From a checkpoint of a small transformer trained on Wikipedia.
Size: width 192, 6 heads of 64, MLP 384 SwiGLU, vocabulary 2048.
Architecture: LayerNorm before each block, rotary positions, no biases in attention or MLP.
MLP neurons of a small language model. Each row is named by its layer, matrix (gate and up: input weights) and neuron, and shows model dimensions 0-191. Each number is 500 + 40 x the weight over its row's rms, rounded and kept within 0 to 999. Numbers have three digits each. A neuron's up and down rows have the sign that makes its largest values positive.
After each neuron's rows, "fires after" lists the tokens most often just before its 100 highest values on Wikipedia text that the model never trained on. A number after a token or word is its count.

L6.gate165:507470467508495526523509493576487557480481478507572451532462485504464472508482464504499489483521545476535472542506462600509422484520467544485436474551539509550436539540503531392466481541484502472467445511477513426448499492534517508505531588505618501533538483455491472496570526476429515554534517503516527526459427483487484456497492452514480540537454533516545539450543535549501420481489540458421553501473516465536570431478491547483480457558442507486543553508571477541521515458441482501447577535438487515434538532502476484550539446524477515486468508515446554536604424469458542525
L6.up165:502430497495490501453571502508442531425466462440571419496577491481469535501469494527443452472506506469489523531460491517495495481490523560481418482596554514529441451500471481467470512583540505487417478496551514499446566499487519508544478536497520451462486501443463463490511535440494517499509571514470531529491382481482502485450525481473475507504409575503543503442530529644565434508481521490432497468497504488528559463485522560427470497542454471531534504526530477478533497497442512481447563551455464559464553461486453492571528469530473564499479490545524574497560494496502512520
fires after: " |" 36, "A" 19, "M" 8, "S" 7

L13.gate201:480521507507489513514538525581409488424473504516459536448463505477517478435500490413454504445510473395527476527479502427524463499518489528551509533478453494499468466406470517439466541477456484516544600427534527532601566433517591467478477557537563495417453536478526553518463451511456523511484508504481469479483556553561585475527520485500517535511549489544560543535491522545517516506494479463497453502474486490532474544521513526472562472397529510484592529487484484478541524578474471458516503487470473408527504450461486440465493508573465521483545473462541513544506532512497446486
L13.up201:505509517535435522501534489568475476590510474519468520464518502568474533488593519401466494518480511525478458480475477497536498519488471507460528485527491477463503450479545470445477515520465485466447508468478506464496419430599459455522453515530479478447552509515465597455486475522537508504550445523479528471538494540438498526460475459484528454545488595539477586485466539519543543497520396534449507467463468506515588445493608520480519541451519504498485486501530544562438535494509532487534538518479551504515520463462564512516545444514553545386450482483527530481519390488523471427
fires after: " st" 22, "s" 22, " St" 6, " d" 6, " per" 5, "port" 5

L6.gate322:530440471476480514531552451521456405458440488524456443444493548474591486462463463516538437511526470522531507506548489548554506480543492453483599493548541486496433563495498505524507439453481562492568553509527497517499519434530469525468588508523512501510430463494537453544495485471513505492528513517511524546510436512508493544499505507500453460502391530486434524557565503612453500496541446515534521495540483396470467537454463460481434544521483550544511517471496507497563541537521541486529525472473458438502554520516493541514473594542493514535472494430526529475615523495443489441
L6.up322:540483519459473567527537463546462465433513549548484482538512543467524486455481500548573508525503444559508469504496560560482520439574395463511570475490511494496406592493535514492491461500421578483487543534510429559494543467537503481476511449491471513499450476469494465505492520517550539514582481547563464549545477575522467451494505458472440513508432501418458490497507447527516501470537503477442487560493471465466441511456506540482523499510484510499578543470498504487584475492510513473486524485534497464557587547497512532444504553478459523555514512454532565439568469439450525395
fires after: ")" 27, "\n" 16, " |" 16, " " 11, "s" 8

L7.gate82:440460526509517459552508465455474463511436490492480434488510550536526500426520506554490471518491417504480523527476483454531495482535540521475493580581485504545506499576413460504483543502463465480505523513505426488419506536544559558530504503502537436536562446533425460490536496510549520479455487506519472492431567451531504486504478546477517471422409461455503561449453596594482505535436475533483566503457521487505490475494531471496439530492557513540454479545477585536529543502501482462456527456450523475552458504473471567538490460545493462518554476588424499525548505554440462483
L7.up82:514485506537546499545443468562598499508501504468442486412472618567574461491485503516481538457548441552500521509533604482579474444475521509529474506533571481499550497544436481416452528484424535519496509473499476502546528462546528503504465470486474516479482492554494453438506543563500517513424484547578520509484506489524550560567440484451536520414500429519505510479542537547492492462439443528520499524453454522518516523590499505523508534540529557458457480540522545446533504430514450457515505489444486522447421472499447542523502478503424503525527542508483536539499501562550511464
fires after: " " 44, " the" 10, " home" 4

L2.gate85:522470522510422494555535461452523499523514473514498542465473470515478560424455524456472482471518478576529541500582534505507489518495476464460529531486537454570536504478397472541447465600477540482596533523479500561511562435568524547476511539531506512473415520488507488515503603504482539511501501462431546450490494497430507487452443509505491448543495528466514467502524468586493449522505454525562503511465478460547498502618514515466489511387511534423480515522519515478445479463564561506537441462498491448467488454453542479473574541523473513419506563519488510448507501526546484539
L2.up85:474559472496496526502523475481511491464430457464485501482574472536487564510498433552526467475506551524489475519582501513458512437497465436519475503462515453422472520514447557519571491523422564493542481545524445498457522496466455519463462543517512401521575477527499434487544570512485458433406521521510579454555491468486455538507500553505432480516467503580509522494509512572581454473494525478531509534572423543564495518511540567495489521463476500509520451514513512512531485553536513522536413504566465577531494526482526512535573461500480535461487502545605525499560517533413486517
fires after: " a" 23, "," 11, " A" 10, "A" 9, " the" 5

L12.gate151:488467559498444454481545467437531512452524488503493548506524488529510461590485506501552504481439516484536569494530433518493519579597477504484470546526468549564555506473497517512424428490482540495478536519523513447509546509462516551526503421500478420509461537479485509511602503472491434477454531499436460486460530443476550483549491500539441492583512470468510535457477527491468486580530479437497559461493422554506560453512568458494542472546520512447483480490553587431536484501459503442409503486411498530439483538479518498530498453545438503522577484545499432546556516494529503496
L12.up151:442431485511529473511520551554507440494535543484547530430487502497517467518510560514496482531488489504459504506593441595530442509472455547411505473507510509499503483418516538487421457494500528411489514538523483440551528571537480446445510505519478446490561574501539500493431553565514450522471431534471506495541530546555466459580520459553500501520492531509464517510497502448458422545488542468501524565554415565550464400432485424443468562487503526519514471510567496436471532529432497488499476465465506467548551498528515496483529493499495543534478494494479477500486487596532442534
fires after: " " 48, "-" 6, " re" 6, "==" 4, " dis" 4

L9.gate186:432494528555530429534476563510566498535447533438459453511497484454472514468434531502515520532556587532518508512519455508608493539438487520554472484536526552477501447532515456464467513528462499550594514516502550510457531490536501476557479509587564441419464522509468477496558502506474449510514494507509537479570468488526454579449502465476466408531467529541518529497432518494505493486547478512459393465513500493568558428407514493476479543487520510526603521521541574448513404516519549483502534496456455505479502426513483501513508491471517467507504428480480509509510556521556453537
L9.up186:485457546490467495492475455518489527495486483512484497507539468598423512441441540554485550450528520513558575482498497439467522513503467501523452554491503557528518523513474521543507520524559477495485517502518536408503574499457549566495497590458503491502547516402472533532525518462519525475594442465584545508503536518500449425446569562547545478590517512472451483542527487493483499496506501460484509550452536472528498475434448518506462481452465504497483492442505496469468475504491440520503570497460536477577454540428515470541415461534440488540453477509429432396443438460491460486
fires after: " |" 29, "---|---|---|---|" 25, ":" 7, " K" 7, " 2022" 6, "|" 5

L4.gate109:535464521471387543519471493567504477508482518474487519493467554510537473472524452496502506519499478495512549554506429470497481523496515536503560466549459450461491535486515463460518469522531418447477486456571563487468525498490541513562508506465485511485560500464450461520523487534480546550564492567483490554503467473545484435506494449411504527543432519541501440523567472495502614420481477400583473509491519553482497416457500469561525495481501488516520567430484466501561480408573559487542501587534479409506465492501483497542560482516542576462467496480576517485488476553518456485
L4.up109:479454511444423553471510503577441629533471552499490494541471491494572440457456507480520533502509489494498457522424507479529496412478460468517567478463522524552435520577547517475470482457502532528471480609565523588491469500442503470467519464442494487544508492440473490512449506458454453550508467489544496460520438530507468531549515428554545435500416527484527481501579494541459506515510595531568507465552454559420425492452535503536525491488529520488554450550462458485578494522511532468505507538531501464481478507565511510556506465486506475531446491517471519477518451527562498483
fires after: "\n" 29, " |" 25, "==" 12, " \"" 8, "." 4, " the" 4

L6.gate363:579524516515494491456497480496474466513439529519446440436520511439498537498579375462551508457536511475504513527517536457570512483581502505514535501504527442456478538524481512501511527496523401449587545527531522412484494584482414485464505490545502524523451598516448460501515485561494493510571536509514465533548490583537473465456492515512488446543530555491528475490500482492563467475588521519463525530487464500476511394548490536521445523488487509484496408524541437530489490511430514496477504531463522551563494446513483509423441547507471511498488421495523515552469569510518435550
L6.up363:508584588510485491505495455468486556523503478495455493459470498446498483474565467498480464531509554566495566535491499489491522529520596488435477502522477493462461450482488453480493590518533485549541508498509503545439523556466408435499502451525495525481530518477470488465484503512497501496594509501537473512514492556537509489446445465543481482450470527531551528479543458493553477465503469470476545514469429448512544477578442613494446588468528545479462470476558408460543484421440544488554502441503522465550540442538559542455446483499472610418566525523529519529477480513489469516
fires after: "\n" 96

L13.gate101:522520530484518462483519501447532503373489422507531522471453541536443396508525504459448505575459496469470543554546536499484545530494482490557509447489475556523605361526529537442402493469494485504498522536521526473493495502530476549575535548559506499475486449534467519535523515473490529493524501502505517549515541499537574474472488523453526446549458510462524533458431454524457527523513454553565469500503497559525465461543564507569512493510504510519515575479522514420527461489507525487435460547435484457493569444420493457499494516513471508533555501511471436453544435478426489515
L13.up101:558567510477544528515491517534502537451565449536499522534510466550513534472503470474521437483476443440557505511512594464516505518429553504498481493431522510531539550582434553501538454504512486569488503512541547568540524515525559468441546466473586522437546553481474493498462458525426523473555525478504495474410535460496539524520542545451542507469494447512455433437517524521538544541473554450576539506458489468514441453505519439524505491484505415440543433559494510492448495504540488458511520495527530510473450425505472525459485545499504432558439514516448510545491526384475454454
fires after: " " 42, " in" 9, " a" 7, "s" 6, " of" 4

L10.gate337:449481504524490570488492446512455482517446499522395559477479484496522540510453585470414548526488578435552470524499524481475464513563481530476508493479483528500537471463496457529426398522550388438434552526485529437539517515456512530449480557510503482482476553473561504560563475494503503513495499463501507561443474498494476460462552494506574537552493531536471507588473501465531498489528545488495541518461581467400488511557533513423491472536491518507546452482500558530484528487559463528502489529536473456483504561519515426458518472537507616489475430535466491483553514493429466482
L10.up337:530483418474540516473498494465493439533535525480496549541459489479539480475493528514464472473567424471473564523482447550513524536503471504489476445491512528490569480526476520479479449559448479423514476540467504498535504462501496500557549479572456495499467558494459529547458592533559547458584480530561430496516544447484471478473421489476501489440457448579436597461457484583479511516554505525521468502542441474540504527534505514488511564359496487547473571483467507548514562491529540560463477530518429488495518590497511485459525569477465522497475479495534499518449541564468426504
fires after: " " 34, " |" 14, "s" 6, "es" 4, "is" 4, "S" 4

L9.gate106:538425486499557531519423528427596542462496486455448470495504434488537477444557555435493415485539547508479542544566500492507520474533444450495507520478469471572551454526524415518462464545521518512528471512547533463437560461522450518508512544455507471494433508468556478538528505473516551467495532524507578508415513462584540467570551556461469440507515530488558453461521432567471513469490522558513500400508503542470490455453490511513456511473461503510516558565555500483533533511542480497510526516479518450434509477527491532472523494523475577411447473469497478550535522538502461574
L9.up106:506462508428506481496540411485475515498523503518475506485513495547457520484482575457514535509470488422567468556589546477422521497493497456499490562539570470499540486565506511456492476559407568571434535454542526457424535497503495448520452547483512472533444531505509542491556500474558474413533525509474520529483552434529543503476539553504527487562459532532443494540484527576472473469507576460479504519479524441414564533451473471427551460464439439500556466507463457529561544526497560556457497494519536550532433533494425503495492530491482541525474467490501479575499519498431537496
fires after: " " 31, "s" 15, " S" 10, "\n" 7, "t" 5, "n" 5

L7.gate363:529448473465543453495460527474558479536483482423497505510513528459487449492481489554480514552561526499462535544517536481522468468539517516422535541507472498472588532536433465508503492544495446519480530449527456505513544564536522533529528477496457478515456463518490472510535444515484431544463588528401499484478551445532474451489529551468570430449507472504482476518473481578514469458552500543453474549507457543609538533590540506358469428475538555567425518506558489479494551531521454481554541456530492463528470444458492481512483477518455494481515413509516480526446531475465449515
L7.up363:515435502506486457536477501469457474515523507442418515488498499494532496461533521515463538542478460540560485479521487512488480463531469495518540429517522506489545532384483508480428536492490478540528583526439470465488452571491502523601470413507482516563473443576540494532470534541485461528428514534476549458496532476461512479431544523504547543509548443456527474490443469498500525490532489522532497452455504486514442478522442464415551489485545510434480491459511561507527480522527509549510554520500376490483494477492529507474516488536604496563560456485425518479393511593564424495
fires after: " " 34, " T" 25, " the" 14, " f" 5

L10.gate3:474466516538553423558511470558526451510415477466508559533439479508495527458534544459503551486451524436505419456463532508457478512544523499530479495522536475464585532525492474578537425490412509474526482501489481453507526517531457538526500443558519504544463555500485448490510452509489536495551474496552499461429503491459423485505541533520474444534515493471504505529504571538470496536534578479519500499399541500411438460539469470451542495477493513561544532495514538479414456570498552507535521511535520474546448471537542462544487496522470537551424452508416552482459520516370535485
L10.up3:483481452522506510584466502478487523486504562498412564464445542514496511490553552482531529553549498505513455475416501471397502508510406503486555526475421522527543547481467500516467464580490530474497504564505477510534456507524578480492602503495483490527515503538462510486456543455518460555491464521492550525483476491552373507440549580503539418506480539523465512506498449477490555555510469573487454499434438482495489556506430471464534562422500518523467554494534490466479454449446536533535505466439490443503565553409437512473538480522478498527464469461541467511530532486537523532
fires after: " " 45, " |" 7, " 2" 7, " 1" 6, "," 5

L13.gate217:518479463467435498498505487487426491447548524450482574502456516508494517584563528538516536531410485574429511536518473451494511511511524459551532529471499529573486446428473416485504550478531509540497466487544494507545494516469508493513497513448500474533483530484520502535538439487484463491510536463477423461393512548492538445545550493489512464574546402502497538533393543458525566550530510501503520540526465508580509490522480529530416468483451496513474393542514516545508467468428510469431485504432547499528456461508442535482506472520490535504548422501512481567468494443575500575
L13.up217:402521554517432508455492516534493525467530487427499500477518624523536530544501493432488497505465522494495465498521587534533505518537525502530524449514468520498432555512565510562410544544518446471488534544539463501458493547543505521450595463517509492542495541480476565560572523405514486515444492529486570504453484449478501509422606486419564515465468463453464421495422439587471529528469420478468479506491487460509522494463471451515530491463468526548504540495502477548548503479502499503483543515489560515503484540478411502491481515502535501459573539500510479481506486471528464583
fires after: " de" 18, "cc" 11, " pro" 8, "de" 8, " in" 8, " De" 7

L4.gate163:600490513540568488562512433489476508447497549471493502443468519495488507507498423520557542455562554479522563449453460470524534512507509477452526578467453508507510480433489550475456546555573495507505513548480487477531503499527500491515524474572530480483419488490479454546471441410512483430480531437523472492536506496562565537478489498411523481543527518526530443535461479496500548506579467479502525591523521528509476512426493485498586505456403528428587514505505480495440491510411558485515504461451476516500482510537528401513500503472505491403494472431440526506476541467563500537
L4.up163:522532492503458453511498496477461539524559529455546563456509445541471584496484469491484450530501529534497540433450456468511554529468563524492545469482480510529499452457532519527523525568495560531456447478453543450461415536540555464486527530529473410515469456495530561452544476414520486486575474533468483486531506463537556522396463467472527517534484481554497518501507521443526474514569506534597513530475455568468523556520475520533545459536508485535514543422421476468442498490491540501525489433480462533581471634504465461482507500492575500490443538448478527506406496493509525481
fires after: "===" 52, " per" 7, "==" 6, "\n" 6, "im" 4, "s" 4

L4.gate13:426488462385512525506554420469488548477499533496471465537511451538510480461498543547484504511466570566507521509511581525435447561559485520490461475482592533500511482439517497492515453564511466535479477471540520500481594508498480494476502502495487510471495463535539366468464454531538534495467551466485488518484507500561445532516423516482447503519496533538492400487446503500463487529490466400561518573530475512579479466505531504560507529490437554572507575489546469478445522432536509546523502515451494451544494532480502514457539572520487493510521499434425471459508482490506399532
L4.up13:430550443491503477504477479517570443532468609453515480549471453531499544472470567463523504500591543458405478526532493507458488454506492490545502634437508533493470443474490502580473502591566436514523545509497485399537526558480468502458510453509486545526532477448532566485541546490484508546582481475474511462446462562538446531556435519448536486517487450529544477521505472472519469488538505462538514494535453440547494440525515524526479525524484526519463519459464548493491479523510492522464509488478535472513505549443488562574516572517473471426478443489485602552487486530511528533
fires after: " " 21, " se" 8, " Sp" 8, " De" 6, " de" 5, " date" 5

L7.gate252:456453527547569453459481517564587511407433481462505409489508473515434496491485498419447569486503486433450545509540483566475452531550509427491489560526433519530516482500487475526523494499481559527531525488545499546446455501481455512485552510460508462480539563524478461501478440429482515477443476504523548463446481394463537494588527479534475486464484504532537537484503554498482496524466512490475517435553549486493431410463619520468445506475493569506481453523472417520579526538543516521537485524528464516523436510484520541561497472546557499449485512532538519547535560501512507518
L7.up252:449522490494559517465476507516513463497496519477450467509503534463572491530515476500581460498573524515459520464440514527509475575553458519528469534539534485516474522584511505492488525521506497493538508471396479478497546474430475492544479531579447444464436456472472470505524461409512417578518513477455416479545531578531513462511459524404513527467428542479541478560508503529538525483507567451516492589454538515394559503481533467547520494477594489529493497482497445510511475577487521557493461466522529493517460532466440457595564471496552526537427443494532533509537507478489487536
fires after: " T" 50, "t" 25, "T" 11, " S" 7

L6.gate203:570577526509491463504451441573508527495472554475483427453526460470484509420485441490486549455579520507527505563513556468539440520534500507550453473503455485495486527510496458529524559551540467505510529551525518458447519559510385493460462524482517498466559525495550454555513518518581486519525490565518528516441464500506430433468460523509484522509440540544512495542529530525532474424491477477488553522443483474460527470544480500501473591440530512460428504463516409467633471404464535494523474460490515482521511472462510540507520482493536495468517454451446563564445567517526488547
L6.up203:514536553491480477490481537541432514515559604450522480453518502494519480468530399506503465499576585531540577525525570526523527530544557546480493492515517569492484519525507479509502560535566497515521502516474537488472491591513372485467517492546480482483454560531501441533525511471526482527543503572488521506519500472538499488440445479496446480458444544534486528538503483431539462423494458484464521499476404460471532492545524546467499521455528528428439502447479495484523450448395551479519527488414495462511449442500558527560445513500464511442493437504471592485482522480497443540
fires after: "\n" 78, "." 15, "===" 4

L3.gate207:530514491478494501529538432494516483503491485505515494506437469424536538479539497478505521520497484490546579519541569501550445569525477509487529498509465495534526569528507529472541497480491503503531529492517515496535496512513453529563491477418485440505505532472526521561446479453522447501458552498477511573383454454584535427498446436530542443564458531493484489501523523603557544489526411474486472585498511513484449408509527434511457477519424555459481525508538501434455438494490453491522451504441446453570457476480525515482379461456500521473488540453483559532539536477415470528
L3.up207:532502522471549500527471460458448573465529472467485503499552532443492516538596527496482509510463527548486532489451539501505493533535445615510491460521438468523414488495462502436573516569483526520490502493491483617508517494576488484501477495519523499486455529518508504479487545535535506472423500461494474497451513497557512444482479437480552453535477551448534518439524497539547570500588515499501543589430547490501518471558468467457548548541479527488528544470512471397467497491440484517568455459454530528504496417554480546432469410443497500498449540529481546477451547447466465436
fires after: " |" 64, ")" 6

L12.gate198:583537488503508457474501492500541525494505552515524470512521467512481551548480512460528525560504500529491558474493496379517441576500523548484540506480451463453559545547542488507591517445378455504465477447520509477527495506497543528549497478527542444507428550438505501448587480549436423513505579528504497515506502501515498520567532527565474536502474562439523497547507548444420435467526522512559496477493459498515521456448512484436452460445490477489557542539537510503488498512507426425469442444513462533441509429425522466527511430511497489485469466472531507473566450495505502587
L12.up198:520440536512549468577488627458500443434477456453537536459522471570477557455443551509443555451531498588509494510434375457534490538521478494468543524550437566543483433577517474499425541473489473457458498460500396527504527549507553436507476515510531540480505522543501582559475547575502493503449525451500496494557515483484489481486501507495452459504557447518511521454446553517474508502556507470457573432535492447574466492530469489522473487446503553437515512554498532528517500472539444512459516500480469477497505501459485497479559506493497475485521491443588456532508518511488514535
fires after: " " 36, "T" 10, "-" 7, "ed" 4

L6.gate160:491475444504502518555544463496566463569465551524518490517500507453532446503530456543527532529500569524460588531463586506481484605561511559505570490490520526499469471473538512478520473532510440516530521514450462528542480495453469424508472475546441475504375451495443504495528457528538548535462512446496412586524620483521513458523461519482467463558495520520406464478495453477478505563573489520452481541505562502585523480506507429478517427508571508499520512473486525468502459499456496490483569518418519451516493528500492553486476501477539515491510522467475467482382516539479507524
L6.up160:496513540447545481443489525473507441477508530490544545550451514438552523533442492411490457538519476424536471491504521444574514516511498482444504507533519461476462512511509524562462532469567439560510542456577455442493443528459523441517459589527561518549471566542538488465478525416476490584514487484514517480535512489530516424582487476491535545423516482506501498521489538497543540434550531506512442554535465529519524532495490520490518506489544565549510493515489444503480500436390452491533505498471486531455532478530494479535451413484452490490529368545562484479540529454542473574
fires after: " de" 22, "." 17, " well" 15, " De" 13, "we" 9, "s" 7

L9.gate94:405497501510475459524493482559464467516517525541491496488560447478417603528532476528446510477531539451597439516486480528553424493490509535533467543474531544599548520528391452488535536540493582517512518474542550462466473495486534491472547565432538449470442489530502431555542478513537551471480427514542519502454414462560467512530529483511492547528442573531547479473433541476484500516459490479475532409468456475473511446464495448473470534454500565532493597506502476495493454535524477534542523488481543501565457459552456510525509407530486509485474473482532505486481520509465502479
L9.up94:453515576525533443494461547523459549456471513495488423469591447472506541494545516510535458424502478488520527546513501507506466485489565618444470498599454504490501538479417432435534496562549507464512506509577558528448495518532499541523525478490584443487507514521433470558536496489488564488469538530499437524539475471494495433515562510518542499485525553542482539492516482524433535445473536463436393454478474494554545532515551513458527476522538546513491435463512501529478487546462495478502519494419511450546525466480495488485555440475484493449431426443542465507472574482525460451
fires after: " |" 91

L4.gate345:470501530511533495415521529462414493537396476540457422457505546544450429539540513475551486500493559534486556503449553524529537539506540471468512455544538512526482510509496459500534540514476419446577420480517530509456525560462458457518493493507556517495527531526505475456541465491466470484458599534446405505515524549479459533423551531468453463514523514473608552489500526542471430465507510509481486513523528461510470426502464476515433551429510562488450479477536458458473553471556482514509506488562498498479506536481442412495531536571473506453596498504488462526493500571467485535
L4.up345:536466535544444486469525447464531534504463493529453443460488506534484484474529508485545509548487492505479530468512529533556550508571565482492507447494491500485489505435517500516517517485457438481472455505544535498468527541442481456511471498498538520491492478485437432432527540527489452468500559518529421491525520506546450516482524545456432478511554511512586503485496540500489421474501537535538464556500502505493487481527450522502462617499476476503414448552528445435501532468557545489564557471579461520491541597490392391440568524524461541416546481510486519535459451612512458540
fires after: "\n" 100

L7.gate110:469481535546454468532540458654532533518513486474482503483532487520522423467485469448513539501468523468511533484437534511494598466541471550510525470589457522496551496465434509449440517561541514520530545501456501481495585502577401530483520520466435496528464487543529493504472456487468466516604489510551422569495492416451464539451509462524524397548504491522525476495492503540478439478552501499493548521455525462488453477440557565464516542518532452498471487566543489470519494522503439449483507528492528581542506474559485538511506480503485511444496490483496460436547513594470505542
L7.up110:544473451478493495570537522587510464531519462559506541504526509522481442552474492420444518509534592474513466521490533489428476508463478450445517494512475525473544580465478468485563519498510535499431522518497508532542476512542498507525453503509482585531503451573455466559534465499502497605469577543435444482448490550514543482480494496434496467443464458532471503434455548490483534519470604445506566480570443492522548507506458515526490431538510511458485471447517497502448507530437532483587485521525451537514380515506541507480488478420519547517468554446524498547515503533580533464
fires after: "ta" 17, " H" 12, "ra" 8, " Ro" 8, "ga" 4, "ro" 4

L9.gate295:475453561461523498506498497505439505429474458471460524542585451473529474511511489511548519526495528470557494495517437493518480506530516451516559475450467516529565475417470502489431485587526524550568607514491575493464546500486486552480451488545519500442472485501474496560498429477498437562419499488521460493484530546476519531471462486533574535515474541467487567493409499511467527498555419435478479548440539482454512487493523514459552521420455517507477595527467466491579457479544504539561452508420499532533494493454523555504600483522505530460549543534493462489524477513464508596
L9.up295:430471495507484506539490484426472484465451556476596468474498468504517516487501532416486520474574546494471498538578403552408446523522555554495552510556484601479484557515446507509503492463483533508487539552507548447493544551567482565506499520593483527502478583430501548469495498498448488573501496533494512483444482459559429598473502460525453509476436520505526535472466503529444493486502523462533509423478499470498496538471482540508476497467511548557536467506524453469452500497487489482459524502535449487499472470456504586468476495499590534481471553408468493468528539441561585502
fires after: " |" 60, "B" 4

L6.gate51:506520498513521444481509554557516428472485489539571511592540508471505545493514544409448514511503490457510518592543535566528458459479552524497494480432488500520463466483492476526465480610519521540597462463510421465525510518489519505497492547450544556527365556499456501459458461406506573580502513479506582493538459517466490459529500510461482519540492491531529508462456523575474458454569512514470509530446463527552466571499481495512472447457467500531426479465522442458455512507496532491557459481467500568516449457459542432506519537523505566455479512455507517519455481475429486481
L6.up51:580500521550456515577525511436509507490477457490523510467486516470491560493567529543475563513527503545502487491539493464545511568512468513584499487574597443409517576546480436541455533457461525549544516515418453513523479424461480505537484518501463437437561467567414472531519537500562487464542513494549485475481508505468479520551475507489463525460511531468473418472438470506484488442430417499528512512476492526501423470529525517467501578561436512420495553510463510481494459482524573492503516471554483532480499480449525575512526454491496491555538546397542489462439488507502487454
fires after: " a" 21, " " 15, " A" 11, "A" 9, " St" 5, " c" 4

L7.gate6:447461477512603535574468498425538605525420576461492516476522493516459457445532580554431484526503496484443579573543489468499488531504454507543515476479488466517552528570494474560447446489472416504517461478501494547491510462519469537484503485463516447567438460502445495438469489448470472524487522502500596514499509484570509420519515495481493485503528509560520514432445504535552534452566452480544533479516462516535578536533495530507479423452477497509447479515525460459526514461528480496509565491483525468474490508482474431474590461510437493496544486506542491558473588545517445551
L7.up6:477495494572458529533450502558535465487504474438495486459521501481543506486567493470508482537486460476575559503495468483491472534545445504588476456528523545492497468555518566444510503448581464471456419478470521493502487479494475529501485514470438500528416486559453485454517500507482524492481548598525516512492479509520501507534501548501610518513471535534520537472464493497478513506468451461512482528571536476444495501504451491541440486495501499445475582562506430586519570529544400515526556517512463485497404444513497480443476445524545570488477469561561464490458629558411509487
fires after: " " 36, "\n" 29, " (" 6, "." 6

L12.gate108:522530613475467475467464463518440503511479501495468479563577531453522554522508481543572568533538506483454473539465536477392496510542513474511558474455506438488525529462511492543516533496540508480507501516522421526542482460485496487480454501465474421503384522457501531525427455508464457493494456503496481469415450529520530535505495598509460474492463472550492465573518480489459498501526509525553595484454573417485491554490488515448507444511476487432532445492569503548478488486506510563487547517420512451492515565487451516562492481522453514503552428613513488533451549472523478550
L12.up108:567461526570458505412476481497476468564557500535456436524519485527449464525491495529451503524488548478514481526439460461483578532509597509549547473567457500455558494451538489554462533547512473492480462605509511453484456539512572506522514451459551490469436545509416447496447561513507542522477558537473496467427536541453483570478541458483504515489497498474404474483480473456546512478456506491472470481485539462596427530476435634487433490515510504563516503508502497539480520447485450530472552499483473527476500503516462484445498493591493476510531542463462503463486459527549447529
fires after: " in" 21, " re" 14, " de" 11, " ex" 9, " O" 7, " co" 5

L6.gate289:529523544492477480481453454487524462474493501486538501423524537462537573484497423495515491482478467501513492503528547481504517472560451465491572571492508500459575503535482457522482513454485472541482537501490495425479464506518449461492467446500475494508494499476371545419502487442441477568580505485490451505547457612498449479521543546498526510493484467511522444475545472530585469444564542452547448446483424515469529500590409555520458494488592486462392489434527504508593511494529547528509471470474512589535484489490497569534523524521480534535511483531536518475434470510530501530
L6.up289:468504499447512466448473469466485452580456514441438478455462449502488543475596508492551530504517524525421545495535521445493443576539441538499473421560571472454471509470484457576571478475504562579543519476521466540462561525502484489546547470424559450515490509474498452492478438542515492475540466531533505598525525569479503505461481495536410470542504488565505489527468478484517529555501510528443465496505502544531514447520478481503522549478474520534528518503493525469424582531492527527478567420501564513507496472491469415445532472501457458450530590486501485514524463571534423476
fires after: "\n" 96

L7.gate318:516443488512536465464588515544507530460465420452545501510493465549543528425506547487492535504535493493509498571553492462441540499474466431497497638562499509443532441461467450575447493518455549545481551512522479422451612492488511516523530498553486451560439454478449508472501474587519455508465527553530446555443485482436563507433493472556510417531468509509539525503514508534437466520523416499476491470506503501531526500397504472503522507512510548517514513416487482510457537399430476452500540515495520526528457542528556529491518488507503524538490469537490447497498532484503497551
L7.up318:480559523494460498435465460450527398471521509512534496577543479534467420460513435523462498533510540446522497457481516516441548532539443483392515493507466482506481458474418490537521459518538456494478547500501466518488466594574488484486496531542474542546511487539517486470556487563511477535477478489534467541499512518508518475457548559489546480454516492452468535475462484513545463529400539536541529573482444494517449437467500552502492408502443518525565518523592480494512471463385533503450487504545535565559571473527600517463503427471573463467503538495509490549479503480513526544
fires after: " so" 16, " a" 12, " pa" 8, "ra" 6, "ga" 5, "o" 5

L6.gate275:517488553461540465557527527458525547553551465412526438498536447479467455500541502539558525567456462489479496476483440500511407455486507443440510583512486397567420589535492515464549499459446490461435499570533461483487519530555546554511562551485541538565510486476481460486425527505498522505488451495524506506484472430489418501464533505526474497535497471481503482449469465495457588498498563547469514565465540513499432504536500486540424480537568484566552485542490513479537441476444504511536559507529474494500483484418571514541508510510493516466431506509497567552553515435496480510
L6.up275:520516513497505472473549472508479529555531429461464471588548471503523471538488560520565473591429510576452519474457481521466469449441401560449449489460588498547514528558500510435594477490504437519470464518613538517446485482508548475478523505443505562539475545499494514492516465503481508523471513467508527497452547540437491472474491509493460526499521522515479488465512540535483519554541547507544529458497465481501442452475453476497521511539522466537576453541458586508435488509499438484437563462528462488527421516437542414462511488567477511503450496494505463539511498443525581415
fires after: "." 13, "y" 13, " Mc" 13, " Ra" 11, " A" 6, "S" 4